config = dict(
    num_hidden_layers=16,
    hidden_size=640,
    num_attention_heads=10,
    num_key_value_heads=5,
    head_dim=64,
    intermediate_size=1728,
    vocab_size=48673,
    hidden_act='swiglu',
    norm='rmsnorm',
    norm_place='pre',
    norm_eps=1e-05,
    positions='rope',
    rope_theta=10000.0,
    rope_fraction=1.0,
    qk_norm=True,
    attn_scale=0.125,
    bias='none',
    tie_word_embeddings=False,
    parallel_block=False,
    init='normal',
    init_std_qkv=0.0244,
    init_std_o=0.0244,
    init_std_up=0.0244,
    init_std_down=0.0,
    optimizer='muon',
    learning_rate=0.0082,
    beta1=0.9,
    weight_decay=0.039,
    lr_head=0.00677,
    warmup_steps=54,
    schedule='cos',
    final_lr_fraction=0.0,
    batch_tokens=[131072, 262144, 524288],
    max_seq_len=512,
    doc_mask=False,
    train_tokens=1328000000,
    max_steps=5105,
    dataset='wikipedia_en',
)
MLP neurons of a small language model. Each row is named by its layer, matrix (down: output weights) and neuron, and shows model dimensions 474-537. Each number is 128 + 24 x the weight over its row's rms, rounded and kept within 0 to 255. A neuron's up and down rows have the sign that makes its largest values positive.
A block is one neuron, or neurons of one layer that tend to fire together. Before each block is what it responds to, as a language model described it from the Wikipedia text at the highest values.

Responds to: Sentence-final nouns
L3.down82 [137 129 130 124 146 123 117 127 116 120 132 101 177 142 138 115 130 112  89 129 106 111 137 117 119 169 130 124 134 112 127 141 174 164 140 161 143 132  96 170  86 145 134 174 153 114 148 101 104 112  78 142 119 134 161 105 113 161 136 133 111 143 110 124]
L3.down112 [125 150 115  95 183 153 154 148 145 120 102 106 113 155 113 134 138 180  97 120 128 119  97 152 153 160  97 137 132 147  74 152 133 142 136 118 109 107 160 140 149 126  62 128 134 141 128 100 135 144 124 142 127 105 123 115  64 134 160 111  97 143 119 117]
L3.down137 [152 117  82 210 127 129 135 103 130 164 121 144 125 170 168 151 154 146 139 147 127 138 111 119 136 148 129 195 102  97 165 141 129 140 130 149 121  95 121 166 154 141 127 124 142 115 147 162 107 164 154 111 131 155 144 158 121 137 127 134  96 129 102  92]
L3.down172 [128  79 117  88  96 136 128 111 129 116 137 143 140 141 140 151 143 108 153 131 126 109 136  95 152 152  76 129 163 127 123 131 130 152 113 136 112 125 149 127 140 133 156 138 169 124 107 170  94 123 150 147 134 137 143 128 102  88 109 111 132 158 156 116]
L3.down700 [ 70 130 134 117 121 169 121 146 141 108 167 136 159 107  73 128  95 109  97 165  83 121 140 115 111 114 124 115 164 122  99 111 139 113 140 129 140 121  80 136 121 134 143 139 146 127  97 156 153 120 151 140 114 135 105  90 164 131 107 146 111 148 137  98]
L3.down874 [156 158 100 126 128 123 112 130 146  64 101 126 125 168 151 156 128  87  98 196 122  99 131 107 160 104 135 169  97 112 105 122  95 147 150 160 125 143 124 153 108  89  95 122 106 123 115 129 104 150 151 112  87 138 104 110 138 150 144 125 133 179  53 170]
L3.down1199 [149 144  78 145 129 111 130 106 127 153 146 116 148  96 108 110  95 118  95 104 131 139 171 139 140 163 180  95 120 112 112 127 106 117 108 165 118 125 122 139 148 109  99 133 122  96 100 147 122 143 105 128 131 135 139 112 127 122 179 151 128  99 157 144]
L3.down1212 [142  88 162 139 145 125 131 125 129 139 127 117 106 148 159 154 109 125 121 125 130 148 125  99 121 111 140 123 115 120 137 145 124 129 109 122 107  99 132 134 171 120 125 126 154 130 139 209 116 135 118 130  97 129 117  98 113 145 148 137 115 132 111 100]

Responds to: Pre-infinitive verb-chain slot
L5.down657 [108  78 107 137 127 161 140 153  88 148  96 107 143 167 106 150 109 117 102 114 170 170 123 126  86 135 122 130 130 105 129 122 163 102 115 106 104 185 139 134 128 149 141  65 153 146 126 124 101 110 121 118 120  96 139 103 147 136 157 133 107 140 175 133]
L5.down882 [131 132 113 150 142 118 133 110 121  91 146 143 109 132 109 160 120 121 148  82 112  93 143 126  95 113 130 125 135 159 107 147 153 172 101 134  98 123 139 122 106 168 143 101 148 103 135  99 146 158 122 130 133 125 106  73 164 160 116  85 144 122 153 143]
L5.down1036 [107 133 119 127 125 140 108 145  95 126 105 106 105 101 126  99 165 114 154  99 134  90 167 127 109 174 121 155 128 143  95 160 118 111 119 124 160 117 116 145 128 103 132 116 142 162  91  94 121 132 159 123 103 118 128 104  87  96 123 100 144 142 126 123]
L5.down1466 [131 109 141 131 118 115 105 126 134  82 119  99  95 126  79 146 130 140 161 150 106 174 140 139  83 135 163 173 110 103 138 120 144 129  94 129 142 103 125 110 189 136 128 103 165 114 183  93  83 155 124 145 104 131 116 134  87 141 181 117 133 122 132 208]

Responds to: End of long phrases
L5.down149 [109 114 169 137 121 158 107 163 162 124 123 141 136 112 111 121 131  99 121 128 110 141  93  90 142  93 156 117 121 126 153 153 141 105 152 121  97 149 106 161 136 115 116 108 107 110 137 164 114 110 163 141  96  91 152 114 146 105 154 166 130 115 101 124]
L5.down365 [134 116 148 149 103 162  97 146 134 149 143 132 129 130 148 148 182 144 179 101 131  99  87  70 126 151 148  89 167 114 131 104  87 157 123  70 163 118 148 144 108 153 120 107  96 123 101 130 151 122 182  55 109 137  93 104 137 106 120 125 117 121 134  90]
L5.down1259 [111 105 165 112 135 165 123 142 135 150 135 121 139  90 136 133  95 137 105 133 100 174 120 125 167 146 110  71 164 141 135 141 115 166 112 118 126 139 132 151 140 118 100 121 161 134 129 153 136 130 101 152 128 113 111 114 130 125  82 119 110 134 119 136]
L5.down1315 [173 118 160 124 122 161 145 110 111 137 156 126 165 124 169 188 106  75  87  99  61 124  62 112  77  91 122 127 128 132 128 111 123 108 119  91 147 116 104 129 128 107 148 126  94 101 112 128 105 127 147 150 127 159 121  72  89 138 118 105  98 114 110 119]

Responds to: Capital after joining punctuation
L3.down254 [117 128 132 127 106 137 136 130 148 157 108 121 125 103 153 106 111 124 128 104 136 140 161 132 134  73 160 127 143 123 135 163 115 101 133 171 131  86 133 119 162 123 153 144  97 157 167 149  99 159 147 163 120 129 112  91 184 150 138 175 143 101 105 163]
L3.down434 [ 98 124 129 160  89 138 138 165 142 155 135  94 151  92  61 143 151 140 156 132 166 143 107 134 149 205 118 129 145 123 115 112 139 136 113 120  90 123 147 161 112 147 114 142 144 124 148 130  87 102 133 157 103 149 140 152 122 153 157 138 151 158 134 146]
L3.down539 [105 124 140 107  97  99 146 118 174 120 136 140 123 147 145  89  62 101 135  95 148 113 158 108 126 113 149 144 138  94 102  88 156 153 135 145 110 113 129 188 132 103  98  92  95 137 149 118 123 169 115 123 136 140 108 176 123  80 132 132 121 147 111 119]
L3.down601 [ 78 174 124 117 110 107 140  80 128  97 107 116 148 127 143 107 140  84 116 141 161 168 145 130 189 129 178 142 111 122  78 145 104 153 125 103 137 116 157 191 178 124 117 116 194 134 170 151 109 158 136 124  86 132 144 133 144 142 100 123 108 168 126 124]
L3.down790 [103 125 185 122 134 111 166 129 131 131 122 132 125 109 129 174 105 115 115  72 139 122 113 150 123 150 136  97 119 120 109 174 131 147 122 107 143 129 101 148 134 143 145 138 132  91 166 133 165 125 123  80 116 108 106 187 136 129 122 104 143 123  92 105]
L3.down1304 [101 105 118 138 129 135 113  92 101 117  74 145 116 118 126 161 129 115 134 138 145 164 171 135 159 151 147 105 165 117  91 124 144 121 128 150 104 115 134 121 127 121 127 152 157 154 148 130  91 144 101 160 110 111 119 124 136 150 129 125 139 165 109 159]
L3.down1567 [115 129 149 118 139 119 175 118 166 161 138 130 160 134 138 114 143 149 182 124  99 111 136 106  88 124 119 103 107 114 122 206  98 138 108 101 147 152 124 121 112 124 123 141 154 104 161 120  85 141 169 180 154 123 110 115 167 106 159 125 105 145 165 132]
L3.down1677 [103 131 145 116 177 120 142 103 158 130  74 132 141 120 164 108 168 146 139 120 122 139 146 139 125 119 135 118  99 129  86 148 128 135  98 130 145 165 131 108  94 123 100 140  89 123 189 102 103 136 130 129  91 103 148 181 136 118 131 145 124 151 135 155]

Responds to: Main verb after subject
L3.down105 [116 141 116 107 121 116  97 179  94 140 130 123 102 155 127 146 121 143 128  98 142 102 160  62 134 147 154 151 156 120 158 148  96 159 128 131 100 100 108  91 124 120 139  88  93 125 104  90 142 142 122  84 118 144 126 104 106 143 143 107  84  93 150 100]
L3.down372 [164 172 189 125 133 148 149 119 105  93 122 115 112 136 120 105 152 163 140 123 136 119 140 128 129 129 110 117 108 161 105 113 121 134 128 130 121 121 149 138 162 113  94 101 121 121 130 103 176 109 120 161 123 158 100 134 101 100 104 121 114  90  88 146]
L3.down458 [131 111 167 159 152 129 143 141 161 152 151 169 113  97 135 130 150 120 124  87 143 154 173 126 122 135 165 168 158  97 128 109 164 138 141 106 124 102  96  94 129  75 117 120  79 157  99 115  96 136 154 130 103 112 144 109 116 139 175 115 108 123 136 106]
L3.down475 [120  99 127 143 137 154  97 170 137 158 142 150 109 122 119 168 152 144 124 151 138 123 105  81 107 145 104 108 158 176 122  82 142 111 123 100 137 140 152 140 154 138 119 126 124 147 130  72  97 120 150 115 124 181 162  94 127 110 143 107 143  93  77 125]
L3.down773 [111 118 126 131 124 170 119 161 110 111 117 110 128  82  95 143 153 168  87  88 156 157 138 109 168 140 119 170 155 151  85 162 104 140  93 141 128 134 156 136 164  97 127 141 151 156 112  98  94  98 121 137 138 126 124 114 102  90 115 147  86  95 106 153]
L3.down1553 [122 106 147 157 155 124 152 107 120 156 109  98 139 133 117 117 185  98 144 161 153  95 149  72 105 120 156 139 138 106 125 148 143 139 135  96 131 163 109 130 112 132 148 159 158  93 112 134 131 140 157 126 142 145 115 179 112 133 149 166 119 151 133  88]
L3.down1603 [137 115 139 122 118 104 151 105 117  98 146 161  92 118 133 125 118 158 101 131 154 134 118 100 112 120 115 133 186 106 111 142 131 157 152  90 155  99 147 113  80  81 159  95 142 194 122 115 135 123 173  88 114 108 169 110  61 115 146 127 128 146 116 104]
L3.down1678 [145  93 120 133 137 140 154 159 111 136 165 122 142 158 116 100 115 104 132 105  78  80 139 115 109 171 147 114 157 141 103  91 112 120 128 122 116 129  89 166 136 167 130 156 110 104 117 160 142 143  99 144 117  88 115  98  62 139 151 104 164 141 122 134]

Responds to: Compound-joining punctuation
L2.down844 [ 98 132 123 105 128 102 126 117 149 126  92 128 136 106 104 145 147  98 156 151 134 130 168 156 144 114 135 108 144 152  76 132 105 137 120 152 117 140 167 180 146 117 125 128 164 137 113 126 102 111 109 180  89 108 136 161 121 140 130 150 139 169 138 132]
L2.down1097 [104 105 120 135 170 165 103 100 105  95 114 131 150 153 154 154 110  86  88 107 152 144 125 116 144  94 164 131 141 104 101 146 143 151 114 124 114 120 130 156 122 143 123 120 155 152 126 108 169 154 108 129 113 149 176 151 132 155 108 114 139 152 150  93]

Responds to: Sentence-final nouns
L2.down783 [101  93 138  96 102 130 142 126 149 141 158 104 130 127 174 155 111 171 135 117 151 123 185 118 153 111 128 116 147 155 164 178 137  92  93 156 126 133 119 149 122 146 153 173 139 131 142 185  89 136 111 132 123 131 109 132 134 107  80 163 158  85 138  91]
L2.down1200 [125 107 108 144  78 111 104 111 119 152  93 139 117 126 159 143 158 121 148 163 119 116 127  85 135 128 128 155 108 163 122 145  95 111 100 115 143 107  72 181  74  92 137 148 154  99 116 189 147 136 137 145 174 150 151  78  72 120  99 184  89 123 107  95]